{"head_dim": 32, "d_mlp": 384, "vocab_size": 2048, "activation": "geglu", "norm_place": "pre", "rope_fraction": 1.0, "qk_norm": false, "schedule": "wsd", "decay_shape": "linear"}
MLP neurons of a small language model. Each row is named by its layer, matrix (gate and up: input weights) and neuron, and shows model dimensions 96-191. Each number is 500 + 25 x the weight over its row's rms, rounded and kept within 0 to 999. Numbers have three digits each. A neuron's up and down rows have the sign that makes its largest values positive.
After each neuron's rows, "fires on" lists the tokens most often at its 100 highest values on Wikipedia text that the model never trained on. A number after a token or word is its count.

L12.gate353:519546479523485467499522490492511555488545541491546474484471528515489515493495505466497518468560506467535510540454507503480488496519510506468496520496485468485518483494510494484486506532485488490506481544519468523480530488496516488476465485497497466528502487486509521484494510493515492454
L12.up353:495486493518494517489523549440514505498491519458491513494483506463530521549506498478521464565483562506549508526460487507502503512521499533470478547477483468489526491495456509528468470520525460476485502487472523533527486467534473495485475496523533523502492504441514511491464529509480459477
fires on: "ub" 20, "b" 9, "gg" 7, "bi" 7, "amp" 7, "op" 6

L11.gate90:549549532472450511496522490516512490485510447532484473521520487499485509471514551498496484477547513489465469519549520471542533476528493463529506487513499502474488533483485484512490507525545512480511476504507500502494507500499504513476508443504448472484513527501483512497528528524514536487
L11.up90:510475502462506512469509496516507528486493506542490496532480472527549510456494536504512477510442533552503507506536535490487496521527513546457534488507574504483488518513477509497503492481514494488499501507530498507523487554520509503506540464510486457460478468464454454477520511513498511523
fires on: "il" 25, "on" 18, "or" 15, " plan" 9, "pen" 7, "mon" 5

L11.gate290:492491472524504518502477545483510534515520492497489518508505463523530498529493516474521512455457500511470516507505465499528530494465515504509482484528504474563525512489494499519512514526489473524431495515496470480539490469504521483480517445493486520530517519485520463481461453550544502511
L11.up290:525529521492485448505488528491524493496473473487498449494535472495521496510485507479530492495518516488503525526500557507466530504536474492512484521516515505531523544491528489489552460478476500471465502518519483554491490490470525475477487501511489490468478506540526476491521453558524525465
fires on: "ing" 83, "ting" 5

L5.gate176:520486526510542519504459508483477527501507565519506451510490482523493446459460543500481491510498493510525502509526485547509470448488458466513506521517486538520519494476441497504508538513523490450489482556503507498490476505469477484476467494493555509504504494524526514469525524497469472532
L5.up176:527509514517518487532483470484498514538524476485479484484502478551512489497509537450528485512524472530485491470518525500498488505528489476454480532481423483541551498496506492490488491500502481475483487480501467494553523541502532489457488491514542537523514502480548475444514497502453458528
fires on: "u" 41, "n" 9, "ical" 8, "ic" 7, "ri" 7, "or" 5

L6.gate26:517453466477503497480492545490510482458482475540492494496515520543458458528497495516526496510516520540531475506492535499524500431475515529535483500509489473530532490442493468489518503481482525532453500463488492496464517498485516441489494451514494493560533531481488521489506520493513516546
L6.up26:501530515512486490483554486501465481520499484497492489498484442521476504512501534502483459507568485458500498494537487511512537514512492523494514544513523509482492522570553507443500487547498514513493475479489509512534467512486417495501500519511511505515521534476467467502475513539474494509
fires on: "er" 31, "y" 8, "1" 8, "in" 6, "ity" 6, "dy" 5

L3.gate152:491519509483482530467489520519526500465481509512492486513532497502538533484495513497447530499523504549518456542533518523504508472468470510486515519524555441498500496486499524492470517478498447449521534571506503495543504531490493500509527505488531522513536477506499501518504473479504477476
L3.up152:490547506460499489480534459417483532497447501469525486456498487489496423496526502542517474522479532500516499555487459473575531522517473513477501507508528496460485470489506540489521509486511507499517541477542544467453441529515462492498486510473472494484467492512501504508460505498501491511
fires on: "n" 26, "er" 14, "ing" 9, "on" 6, "y" 6

L9.gate328:491472513542532503482511519532503517506464487524488456475536550473477512526522466480515496497467524520458501502496513506518474528503474511519490509523484539510506520498450445515504477513512479513508471503461487436499517501516542466516487460454494506482466510529498530523506528483550488515
L9.up328:539439503536470489485498518482485514542502498513521543502519491485488510473522490516506473519500502473470490461476524474507481541480496545522486504490494536518535479530509470507529517476520536491539528515485527485491471512475519462541480518510543527519462483501513470504503463494468487488
fires on: "s" 44, " Jo" 25, "os" 4

L11.gate319:473501485495500479469511492522516559505504430498494455516492549512488552438525492514524488482472539461483526471512453509511484514538515524503529500498504545548501462492471467542536503473481468515483496521523521461537526527486469485504518548471470464501517492513514487512489490476504497491
L11.up319:526487512495503491481468518478478555543499482506504483488480516480493493489471539532515478494469460512473529474485478468520491474520485508495475520478545492482505463515492551489515515481489495500488511476535512445468505537523468500485462499510524501522533513488524515494494488479492513522
fires on: " South" 19, "•" 17, " West" 15, " south" 10

L6.gate275:473495552471486499480532552527492497497502524532520516508453518464538549500524557465559500477511518519521510519458503488481488502454517481488493472496507540476496525482492491516502569489506514532536489524501518514534484500550516494489509467470510518510495462475487538500493556473485523487
L6.up275:498488515512508533548529479546477495466505550521458466456489499536493514481516534513500507517507489516471493505468484488537497479485503477520485513503514480497482548491498469485547488495508447502501506467535489500494493498507509466513470483514477522510513554465476488454476502492483564500
fires on: "is" 21, "as" 11, "w" 9, "e" 8, "ul" 8

L5.gate62:497504500496519507451515506527493488467473480531483443488495506501488446486508526513472478525514516502455491520488507517492459493478495515505521506489516457496481502475466491495488526485520495430515489484486416491502457470481572481505451458506517521534487503504496501467498573491469533506
L5.up62:503526509515494496497526481511452493502518511509485510531498449442486518476439456467473491449516519518453475527505478486525529518522520456506512534513457496509528537529476514487511487517480524541494471447505458499511490524522533466544455490465454491486539533505498472508494535482467450522
fires on: "vi" 27, "ol" 11, "ro" 8, "or" 7, "ri" 7

L11.gate245:445528491529489514504484498489521537491513469525515523489479516486501492433520531462534496494441467513523533518514451458520477518513492516495536451541485499506545472525488495503504502499475543477518458511534521462531526493502518537507496488483453521496521466501533494494517501502518478495
L11.up245:491513464473507488548539566502527504501492501472467504516487505540524497478512504485464502500502460495506503519512461495504472493494500496496540500544505512532517536473472504533460501524518589506540497449482476477530507532510514530499516459475463488494494501509527506467519508503521531496
fires on: " " 99

L9.gate37:504462498533517488486437515489512518447463519534457549478523499437521502445489495479492523504500512508524517535500525521538456547478472505508486477479511533552520476537497483500517523518497478477547502523505449495505472523518512487523453501498516538499515476513481560497503489486493523476
L9.up37:457481489485522482497440484486523504484554499488521544491500513518493483484462489514499526524491507489483496541492500519468548549494495494513528505511490521565501512510486537498491534498545501487513479507478485467544502521480514490465512512477506520517493495527494546493491527464538521491
fires on: "ir" 10, "ru" 10, "-" 10, "y" 10, "n" 8, "un" 8

L12.gate90:493489542525478528508450497447517504460500467492495486472491495503513550454526540494494494479495499516531479516505475451512497502474513503444519467511468547543475502495457463520493479499466495411493504519501540512467477469481466513523494527481495528512512545511487482505501491474474466472
L12.up90:495496488458505481489541550513525511510534451498530527553499517532499515489535513556488464531535485503478467473535513498537508517488506490525518506500482508505458477443506502529525483527515546503508529462509507531466481453557469473458511496490521497515462482502506493493516537545535511510
fires on: " \"" 37, " " 11, " me" 9, "al" 7, "g" 6, " we" 5

L6.gate192:475523513475484495557499489477507510448518526487489518525522506484503529515509487478475482479496514467499483530506498484509528492501541433494501476512500483475493523505469523538545520498494530509522485495521505478477447495508518464522548490485468512473499481517526491501547478471543517459
L6.up192:522484557456486514527552473495554528506492512504492489516525499495464516497519495507496476486506566507463481493498484553527537483482536518522492511479482514501523518508524485492479487499489472512475526514554475483498501510499523499500459474531462489497547497525512476485509561473483482492
fires on: "ver" 30, "il" 13, "par" 12, "gre" 11, "li" 8, "it" 5

L12.gate144:511465562529520514508542476512480506529471495497453475484523491500497506495515512447504496495537505495499447531498499497481409494489530494495498505524480523499516511532494468506495528480507473488540514485504483477495442536547547490483511525491543545482485434535494503491485489503515504485
L12.up144:569489480522451481486537517484500506458500501488478530520536513485489503493501471514468487451542537505470489512512506536509493515511497563497483495506496506502482501528487465506503488488475479519518477552478490475497503505511487530530493494478472500515500479479505493460476489469494501503
fires on: " pre" 46, "re" 29, "s" 11, "-" 5, "se" 4

L8.gate207:518491528489518504521475479533491515490491488453518483532458506506492525519462545496494490474493494499483464496524472509513552512483463521493493486518529512497492503482526479531504511480517457515513535474543471512491516555503536494484480526481533509493499559505541499533436428517501524481
L8.up207:507511489483483476483495541509450508524502528539503468494514504517496493499535518526535501525489471459506474471489493519463528478490533493461479511528459500487524512485513486484530519459529526479482483490502504513457528504476525533560495482517524512467501501511473473486490553473494482501
fires on: "im" 17, "ang" 15, "an" 11, " Mc" 7

L3.gate234:527480484521477462515488524505473429484479493557492490454498537491479441535492500538523476525479475469477516503466501527518499518449473545494505502481502487447490455523502510477530487506459446506516523471524479509516463480522524514536476449507495478451513478471510522530469504490505496539
L3.up234:503482522505486512529541511464518493471457492523485484485507534443470514492494501551495476536481527518503485485471489492473525465473531509512451535498562519480492475506482532466534496518511465530495524515515499520496450471464543480553522503481491517482484457526485527519539478473421535462
fires on: "al" 36, "la" 26, "on" 9, "-" 8, "y" 6

L6.gate345:495525494504496477505553449496532531522468474560510491549552434493521447457490533532509486518500533508485507525491518491521522507485460473512499469485496495509494488489498488507508525493512502454492530499547495502484461531501525474494463462470504479512493493512511473472535511514491482481
L6.up345:477474547482498486450510494471504448471499493538489487533529522505500539484506487488520458479446518506491446488477487497524535464444560514434513518556526525504513514537507490483510499493488501518462494496509518501501511506491488476501455502481491482487510497469478515523452533476497536487
fires on: "el" 18, "ir" 13, "il" 13, "or" 10, "la" 10, "ro" 9

L6.gate18:529483485477494499499534474470477523510502457517494457498507490498489477506479527507527534474516480558528507524514543454508500511490438561521501481499528537519511459527494499481555490525489512442493475506520489486503520460461443494487486526537531461539481490487502513514484494500518488517
L6.up18:497497494522497525520506539520481527526469530542482461490502532472520488486506476533495501498500464510485464493484541471511480478528561509517487511507499490525484443511478489489502466480521521481471503520498486507484481490456490552507431515495542496500493510462512528472481474463508472538
fires on: " second" 26, " first" 24, "th" 14, " third" 13, "d" 9, "tern" 4

L3.gate27:498468537466519519503476524479495506503496485506527474515521473512527514445495515538499462486540449520498461483493462552491511469467514462493499527518469511532516466520474516452502498468521482451491486500508460504500475504548504471511510489503527505514493479490533501496529499484502471492
L3.up27:511452507472529528540488504526490510523503477482530522516449490473499514516493501500536487483477458481497499466456491509488497473496503501507508482501450528501510477471501505501504500441508515507479508538545476495537489503493527502473527496497501526560482452489499499518490516471487452531
fires on: "ur" 51, "u" 19, "ar" 14, "ri" 9, "qua" 4

L4.gate296:523460502498482488518479510461537511550491522482500478444498486472491513468511505399495511540533536518487493518511504537526456515478534524484475480523475526516466480496492507498526496484499510500501496536480480515493532460498474512470500537502489507486485517483538450525543513492492474522
L4.up296:514444476476501504489490488546478561509498485480504517480470512512502532488495532505521459489503501527500519516500555445497519461509497466513513491538522475493501499527513478499509498513522466491497486488447535483487544511514520474483526512491493459478490452481500489502499552528505521505
fires on: "w" 29, "m" 20, "f" 11, "ch" 8, "n" 7, "mm" 6

L12.gate43:481466494484511501474492501496496523460516488501529521496485542473472499507511519514481465496522501510527494514461491525485473506452509492509487532525483521523482506565504525539553500500531508481461508537503488518531482531537522506481510476478517476474466502479496498525543511496515466519
L12.up43:547472482500517468439470519504517486464476504492502475526500491492458504502502446531472459517554524492510514491518474488501474486469518523485500506491486473533467515513534529533515487484529520499510467483510508481499441529534519474504501487481506472527457526488528538521525530435526517498
fires on: "p" 14, "li" 14, "chi" 6, "c" 6, " Su" 5, "ci" 5

L5.gate267:505493488508477482496494505524459507482493505487503506486481504521497501521526492521469498560482516531523507515503510529490532483461441517485464444533562541489464459510496566505511496504509487486513527521461511478494499495511494522454526531520526484534479522529516466516508499495522533499
L5.up267:509491478508483492541510479512506494488456459484507501501534475525531505463521517478498496504477512545483443516475544498495486514485477542482505475543473489528502512494506462524511496509504501449507498538504477502501489529497483505495513481484423477456518539515520435525474493485503500527
fires on: " to" 100

L12.gate352:496492503503507491486510486506525503499530501525519506514512526479511535507542516503466409503498518527477539500492470473454472469485537485496535505508532524536492505475495526527494494482513512484480483485462501506541477468532498561535537460502522486514485501482476504505537524470484488470
L12.up352:483505524494481478505560506491506529521506469457546521529475482458527511517555501489506504498496487506489511508528484493496487476518525474481529500524521518522476481502511518520502490499478520468461462458463527489470455501507518548481509493473488480447507483481472513471513446474463496530
fires on: " who" 71, " also" 11, "ir" 8, " which" 7

L4.gate124:483528504482490496507509483512474531498519521513495475465486544480476491483485506514525494543502542515520555529468476491508480529495533483481530449491545500502528521530533519533465456449530468487489490503421514523536493550549489486476520511490497503501474487476532535526551519494485475495
L4.up124:495477486527515529505486509523514497478504493518451545534484484455513462507445513508484523457471488495512502479516500505481489541461510481530505448507514487469480492484496539543464530464509499449535424512501491509512489499490497510457490479482510451493480479487475495483535513530492499547
fires on: "h" 15, "ed" 14, "ction" 13, "c" 11, "tor" 7, " ==" 6

L9.gate30:579478485494513534517517484505500527482505474504510482521502462570490527504512478491525491495480503509501530464491483483476500482471509471486531479521493487542465499494520480506447487479464477494423461490472474515435507496458506515505503506508523547487510517495486490508468527460498482480
L9.up30:519497493523530523493472493552477529485497503493563544513464492475502505531467511532527488506485475527510500491504464500511499505488493468495507498533516494539562513519493523473508442512508493461472504497505537546533489462500498554501511516506507486460488524509501481468496505517517485475
fires on: "ven" 14, "ie" 13, "u" 8, "e" 5, "ang" 5, "d" 5

L5.gate287:524529516495489491512486548478476484466479503530541500511496490489480541533483523502516473515530513499504484482480504536484508503486537506500453518535544515524528517553506469480508505543446503496516496552500517516520508521495479510530488491517498458513521507500550461529517520510476480500
L5.up287:523534512510481514509463505471530498491471503520498498493518504512499571518514515484490493454508514542472493465453494474507495532512496480506472477497463511504519469502482518516523493501489515507460473500492453510513462564546504455544502517463542519550511533475502504514520501496453538472
fires on: "on" 51, "in" 13, "un" 10, "our" 6, "ur" 4

L8.gate68:500444518530525517491490562516503489442494500563533507489437506479531491470580510457508502448532563501529540518506499506549508525505457494510557503510479501494500494530472490508477505509447501495528534492489485495517463487514523492513501417482463465522479482481501509488506550476481505500
L8.up68:490480520470534503481527515467494465505508475507474516489457503472479509520556501447501504502487507552530517489445503485507502520523511504479504518493494499471472494479477475466493480559503493478467514496534503486511487497511506480513457459499493503476520514517540489473515471466442495490
fires on: "b" 19, "ul" 14, "leg" 9, "n" 9, "is" 7

L4.gate144:543496522501475515518498541478500545516521509481506478482531504508485516474512532443473463472522496545504491535472471510454478429484530464513491486529484507520497480524496501509498500473479490494510507475492485490542493475502470498517504574476487496533477498515488446521503511477473470506
L4.up144:472528461488471499517516498497511501499510461503507505517455549461526496504482509492532481533466516495527497508519491519514491477500510492472497478527510468527494500499515475544459526511490498483494511489496502493519553503483461515423458491448438479504500484480489474467499482520483443505
fires on: "w" 42, "er" 15, "n" 13, "r" 8, "ce" 6, "ight" 6

L6.gate146:466524551459488487512508460515515503514537485543496474496552527488495530471479493530535489491476492484516537520499517516510487498515454474489489481512477451499515509504500483518475491490473457496450509515503467476517431459527503509447480490498468491483496421440531465484494466531496476493
L6.up146:533490488470461493465475533485495500513540498459509432503511511465491484515517518508492490525498469518468533540500539521520503472510511490491507505496532465485454499493495506500511475538495494507502495491463513513516478526462476491476505507516512482479495513495501481498524509569551550507
fires on: "s" 22, "ing" 11, "king" 8, "ence" 8, "ation" 7, ":" 6

L5.gate220:498502449537468490477500530516463523470514504526495454478527468478497507514536521480465520525486523521470487537466535465523530478456515493502486480473466521491515495517499501493526503466530448475506535492534477543479527481502543521459514495538496499509490452512511523480517474491508530512
L5.up220:501479518529500489504539473479526517507452483492505451462481518457505530514513508503534478510555552521481515519474521490490508466503542497500506502516523481456481493533490493445514472485486494494464510500486515548464558525503481531469502487523470523506515526502463482478476506468488495503
fires on: "or" 29, "d" 14, "N" 13, "ul" 12, "." 5

L12.gate94:507531473497498483490492493468520540499506512490515487525466528485538520418518500501529537516475473441546533478465508464526500525468488474509514492482491524489564510504480541506534572514499535502518504499526461510496505518484539570506537495480452530472532509471510504506537475519504449488
L12.up94:470493501512466517519517512496524502498512532508498489511476516489489567467476503485490542552513477492510535486484456499499504473470494492495502487520494442497493484487525507545497534510492553489489477512502470506471450511493497557507514474476455533475506463536503513487559489535536491541
fires on: " " 49, " \"" 23, " cl" 6, "te" 4

L8.gate73:509549493507527515501515489503514509457523486525518520521542444495499520484484528457507499508527485532494474555498510482504468485452548432499527479506518480515508498529495516520514516508503471464498551547534470474449530509531485567457507495501506502502495502505516500505530514494512463483
L8.up73:577528476492523503495433475464474521459481509517528500476459474486505500513515506470512551486554529504512502513483465512531543493475492507467506486490498501485500476510457561486533496548547522503488520516500525494493461483485515491460503508480495514499477502484468494534502531469494493489
fires on: "n" 29, "or" 18, "r" 13, "ci" 12, "equ" 5, "er" 5

L3.gate224:496495490470447485483557515513474490566542468484446533508478510497509506511504491511519487518465535454511489508517481489502471540494490496518508516476465447466490473519473517480500466491507491496469496480506461510491490484465496488491480512535532501506498488478518514486486517493499510511
L3.up224:488484467478526516490525466535518498471506470515493502486489514555454509467485519468492431525494474524510457500521524498464492544512482478526504504519481506491480528466560510522540471490545444485509500447503473490514502479513518531527504515535532467535490515519535523472478500496469527502
fires on: " =" 15, "son" 14, "er" 14, " |" 8, "line" 8, "j" 4

L5.gate153:458490483486491482505464513438466452519511456553514465506530476503489484470472517499498541479494508468508503513532531552528474501486497499462483483481505494520501483506449481496514461473488468485504502501475487540511530488517514494530486508510472488542512483508528479564455455506563523531
L5.up153:517507497500498503530514517513504476502512511505485459492505550537501503461488487505498493532497505534486480503547520461515496490522484507525469487530448497503521533495513482539522508507472492477521480538523497491537445535466485480468501498490503503491534532523513473471496501555515509479
fires on: "'" 64, "ative" 8, "’" 7, "ing" 4, "tion" 4

L4.gate6:457455483501471512503530499486479507525480511507525486491467478466492484497532502480507482510518534479521522494495519530519481488457544482522473494497497505479467467536527447506494515475493483506521518492494525490540447518489534503490507506430501493522456510502524447513508474482521530487
L4.up6:534496510503509476510493479544499507509510483512498500512525489506479532481481454503574483500529488547518490488497546479477550516498513496494510520518463518533496503505511524480465474536467534512514520491479533540512525495484511549510481523496499517461471523520494494455508478552467423482
fires on: "ting" 20, " of" 9, "ed" 7, "d" 7, "ning" 6, "ing" 6

L6.gate164:543505578477500491500496529446476471503499501507485463477480521465538475462483496500499520498498497541530494519491525534477513460479476477501487458490458467479515491525506522489497516514464542536483506484492528482503469461501510440496528452476510486461477438540524442496480522515506495492
L6.up164:514514500526466460494438477531493493526511473497454458505515496542519492466487493507473496453468501490492477476511539476510453520553464518527494510463512489526530533509480527516538524535471522491484484470537519481508479520512527444516521500521489482463519524547543485488467503522488522472
fires on: " As" 41, "il" 10, " His" 8, "it" 6, "at" 5, " as" 5

L6.gate306:516502531510487479449552483493504501522501503490495484469503470489518463535509494544531482502493570491491509532501455487499512492506499532472490494468471532510472506549530497536509525489465541534484545520510540515458538533509535494489479490491491506491487508526505485481516532480465507454
L6.up306:506500480499533484482514578477532508511482509477477507484503481518486500571462525513498475512480481473477457502426472502506527511498507519516498506502476509491500489507469519526531484503503470507463467492497476510482483477474488498463484523512524541478494477460478512474546551515502484468
fires on: "000" 18, "ub" 13, "00" 13, "um" 10, "ation" 7, "op" 6

L3.gate60:554457469491499499499537497479477496488544510506480476459458506533506477505468494535527525472522515536498481477478512473518454462498507533493477482480476540470532490508489492513514502509522506507480476490501506528495495457466511502517444494516521469520494498488532472494464539523457498514
L3.up60:529486500507499514460492512542484496520467505508536505507429500522500485451538476518524475516501487496518503504548551502520489511524459473508503558512463514518473510515494473532498512539490515465515456522511481508483500534456510505520493493483523493521536541520512466459457488505491519447
fires on: "d" 40, "th" 15, "t" 6, "ar" 6, "er" 5, "ary" 4

L6.gate254:510509443508515548498471528501512512513473502505509474487493524525508495492499477487510499480512483505549518526511520481468493514497545492531479457512470431485464503489498495514494548502480513505529488442538544519514503489547475510490474561511475503463534490533504496521542504524517519475
L6.up254:508498501498516508528505513503511506560476479492517465499517558464481493504500534533496491535502494486489484492504473490505486493526481533507516465538481530536471476491492510472479532477523553466514534516495553477515557514472491450442506478511443486496497483516429502466506496478488456548
fires on: "er" 21, "man" 15, "en" 12, "h" 12, "n" 8

L9.gate83:548503497514519508499495493518509529515510536530517463506517507525471486513549487500524492543484496520491513482521493471457487501428500510523549505511509517512478440463470513510492520497489491468494515530464497488500492466463511432529493485474512506515526508546527488480534559467541514452
L9.up83:568529527486496535539456488499533491471472515514521534500502512504465497477532490514519492517499494484539514533546543546504499528479480499516551510560487523509525514525492539474507498480541519541514480507517516552496486475488480486520509515495549512525506493510510457516494525460517493495
fires on: "e" 32, "i" 20, "ff" 4, "in" 4, "u" 4

L5.gate98:493472505517452506498511502485475470477477489503524458458454529496494527502524535491485530491529491546502490537505508437514517463469476527488520519491517536456492497478497498474577506505477497467505511536537485494489491510511491500470540504495460473521471537535506487536501488450425517482
L5.up98:467466536508486483485504496496487514532544462517501438501512507522484495513498509502503523557438518550521489529471544473525499480520534505516506536523489516486537532474485516495545482458514493469450485519513507488511533481494480521489539490465467503477493502479490459497496513530506537480
fires on: "d" 27, " not" 17, "w" 6, "or" 6, "ul" 5, " take" 5

L12.gate169:513505519576484475462466490512504510457477551536477552542504487487460484465473514517506465487528468503512513455538515478522449519492521498477511480504506486463495549469471487491440497453528483505504559503564437537512494502507522509488488450483551541495504517494504494519520515475524515509
L12.up169:505484500487508482529483526541473533530488443490535484528524494528492525497511539501504474495523553481497504534531507490540550463533492478498509462485497502520482522514529516485473487480516462502520503523505521488506525480521453501515504516474510505525505478463508499548501518560514528464
fires on: " fa" 19, " Th" 14, "c" 14, " Fa" 8, "fa" 5, "di" 4

L9.gate338:508474511480500488491457505538485491521452514481476483511552529477508521513495507489546498486519506529503527491531478492480495554522499470511555513507524498537488484470539450532532504525465536499495494503497530483511516511508528520520526486462493518490513486494520500455507522521493452520
L9.up338:511492508496502492478477523539476543500539474478474515513537489509526492503513512485528467519535522465489479442481516447471513516474476523523503513479514486515507523526491460543508528529494512499500523559496493478543521495508512493537481474481486555491488529545468493460482475521528538521
fires on: "s" 27, " Ra" 19, "art" 15, "z" 7, "am" 5, "as" 5

L9.gate87:508540506488522503459532509536521537545516456500486516498476479476505536477506523479520498465482498477467490515527521512510507472526511524513511477514528494509434491491478514529530501498488497439492461490500539465475493497480509483520511546492526508504476528517511483510484506488529507532
L9.up87:523534520533486503503526524504498475509520472499531455482519555497478524548515501525525500528520505496507521492506455484480488454534494553476505479517536505514445490467466508514480530485471519496493501490534492474481506505466477553475485445501502479471493467481482495514489514469469534511
fires on: " South" 32, " North" 30, "th" 6, " south" 6, "east" 6, " no" 4

L3.gate331:516497517523495506504583539525478518489514514538455456496512503505480548485530508521512471509509500465508502512471533458511492498474522468500460520481451494506505511476471524503523488482477483492520490454532490512494477448506521445495508489512503527520480477494541483490476485441492488512
L3.up331:444521497517543510493496512477502556496504505475492488529492494519480511504520502485484475531515507476513496506497509513483488497518525562528477508521470498525505504474516536528540456497512527530464477535537488538541464517514505495509431502493524537531484484463514510495508503517444481512
fires on: "mu" 13, "st" 12, "gar" 10, "com" 9, "c" 6, "con" 6

L6.gate359:491465474491505465493520503514515470495516493520541499473488506488536484475489513531529475493512515484458457523520518517519544471491527524538476434502498480500528511499476585467499488499544517499492457503477557519424467521524505530522485516530500487490510515497508505495485505465471543478
L6.up359:471470484531489563486486453510490530544509479510529494524527516466543480481531511489503473494506509493479529476541496549497514498501512492476483507460502499553509474549470500487491498531511486451536490552524497508502485480492524523517555521487499505507493492490523506465463476506540515464
fires on: "d" 44, "th" 20, "nd" 8, "ad" 4

L6.gate16:498485546501537525484522512519493518500522512504458506530539553495495480445503514485504532498538502484483484529491493526490493502450508489508520501504489477497499451492487525460541519529474494494530504473485459519503469544515504478495527502486517499538497450526503524528505524531497481539
L6.up16:517487509512525450518533476521460544499515518529511483531488533526521506493514500526531484463509490502510534495470473506444477538483552483531504489478502470477507512514508494512520493518519523514504475479475517504443412517519498516486541464474506510515520492484511543497511515474550569457
fires on: "c" 16, "ro" 15, "ill" 10, "it" 9, "li" 9, "ul" 9

L11.gate337:477518526519537534492495534460516525475535519475516465488481508523472508467530504509498564521465511477513500519475511479481451470475471503505463475535513523505492476518484515535502485483479477505509514522473488461513531499497496507495490534507516453482474500504464484573534462515498473485
L11.up337:535499469470513503510485499526503511479461497516539489495544477507455492527513559459449507504533467512514471543485476491460497528458488572486497498487484482496502511500524475543494541473527484510482500478484516470505500467474482495470526507454477528486487517508501484511515457495469495458
fires on: " to" 75, " not" 6, "ight" 4

L12.gate337:510529485477480480507472546494519506487493522529485507483474494476534498509531481519525497508503537473487524522491538495519533502493499531494537492488451505522560485492518507484538504496491472485468467530473503499558523530502464515475495450480519528528531513520495474484536437528514502514
L12.up337:494524515563490492500477512500465496525508519497478456505506492535537528467463528537490529542511478464481509475508497474527517500466486465520516497473505459524511522488547492467503509456508542493545475491501530505464479492530519551483549490504498468507488508487528504522519505464517524539
fires on: " A" 26, "it" 9, "red" 6, "d" 5, " can" 5

L6.gate93:483485533501461441509520536490478518446471544513487493495523477514481518499523503491515495504530516471538555502505460512508543527505513513502489492499585488517485465483457553464528517513536444509530525479479439489473466475513542479529471495531500509494530474490498540470515537462474492459
L6.up93:473524463491495498529513450483491466490526482497488487507529492534467482517520506481509516524477509470496533539493510509511518538507529489458498502517486501570509498478463558506514508547488528511487508463435526469517500527493489470507475531508528500494526478517547477502460509537555500459
fires on: "it" 27, "y" 19, "ir" 10, "le" 6

L8.gate177:505508520482526510529485510511529485484503466524527500506502499515528535508481544472481486538497491515518507514513531491541473501494486488515459504500551490522521504508486504447507548527528530479481491496447480512520584509488522479543506478483502471466542441509504502509532490517475473521
L8.up177:490486533467537536450498499443454472480457502520505501519529497472496523448496546499485533494512467503474474452471502479496499496500525469528480530527493508496496501551529485478528517464473511502475448494508471521467505474521508495545491501486470509502481511454477492473509467512472465535
fires on: "on" 25, "in" 17, "ri" 11, "man" 5, "un" 4

L8.gate209:517501493474510472496458504479523527505450505509515488479506540483545490512558518489531479465475514519571539508505532480469505513499489476487504493526495465520505464471464531490486468508506486487480530516475526471502543488536518496516540489481478529473511483503520483457509492497501456465
L8.up209:545562522482512464502517496489507507524512494493490496457556467509515514552477527486459506489497503479539483552499557512511518498538472482511454481490490482513494499544508502479543484513525472483496493527500536515497480516511478481481508493501516518443542541549502478479468485545500480472
fires on: "it" 34, "p" 13, "at" 10, "s" 8, " make" 7, "ut" 6

L8.gate374:548485470576463504467534554544532476477479491510499494502481522505517494480501498434491490510489538518484520511498515507525482493489482498477483495534489537515562491483517497503557511505495501525435486458463532488517524501485507542513506472485528466493452532493523511523544479467521462554
L8.up374:520457483512533483478512549538520471493476491484464526483499464525524490511495513487496479499463478447495473557510522534496523484512502472498529483483500527485508472510514514475507530542454542524553475488471506447479445522495446477501444559506484494518528513478521492499542486492523511507
fires on: "er" 54, "y" 18, "." 4, "\"" 4

L3.gate253:468522536492479497515458545514498481507517510532527502447508512509511442531474499514512507514475470486464478524475493525518448548482501481512529474515510486505527508545523527548506459482494515485477505531490484499573512518530477511480523499566501518525535522474524492495503548542466532500
L3.up253:485455525476505492455507530541502494526518457508438547513536475483521455521416465533538524517519510497499501475493494479524466516468516520514534519493483512490544486565526473478482516533464491523466479505539522545512521511514531537474526525546490483488494514458529500473455482510486535497
fires on: " II" 21, "ed" 19, "ft" 13, " X" 13, "h" 6

L3.gate62:464516535459485527498515534502510522480475548502454491454527476516514519488514488460546571497554525511474520540527504536556484520451487501494482501484536483499489466514575491545490505534493498499536484506470506499486501523535462449484505480504491489521514503514549489504517488489506543551
L3.up62:538473533466525531504499488463485494559503467480517465523506429496477498481480432503562489494537466495491509499495552497532497507519516456519492501487488512479522484470502500484475488442488496434514527498496474463519504483463504523499537515499488552495496498526492476476517502559491475508
fires on: "s" 45, "'" 20, ":" 10, "ting" 5, "ing" 5, "ment" 5

L8.gate315:549536517457500506484495524498497493485499489500506468483445515541530507490507477519508505475461525489512521483524501513503482484518509553487499528566512461530529487496488511521489496485481490496485452522489518505555482456461533465505433462491501538477491482509507480481485467515515514487
L8.up315:496533526493491472455534527473525501487524481500499511476522472488508482493500512520491480525514491486486500515503535477523510503513535508524490443524488512490514513500478535472478467494510483547492450482520488515532449462492502500531480509485520536520492463482483454480449529561499533465
fires on: "ring" 15, " Pat" 12, "ing" 11, " At" 9, " but" 8, "other" 8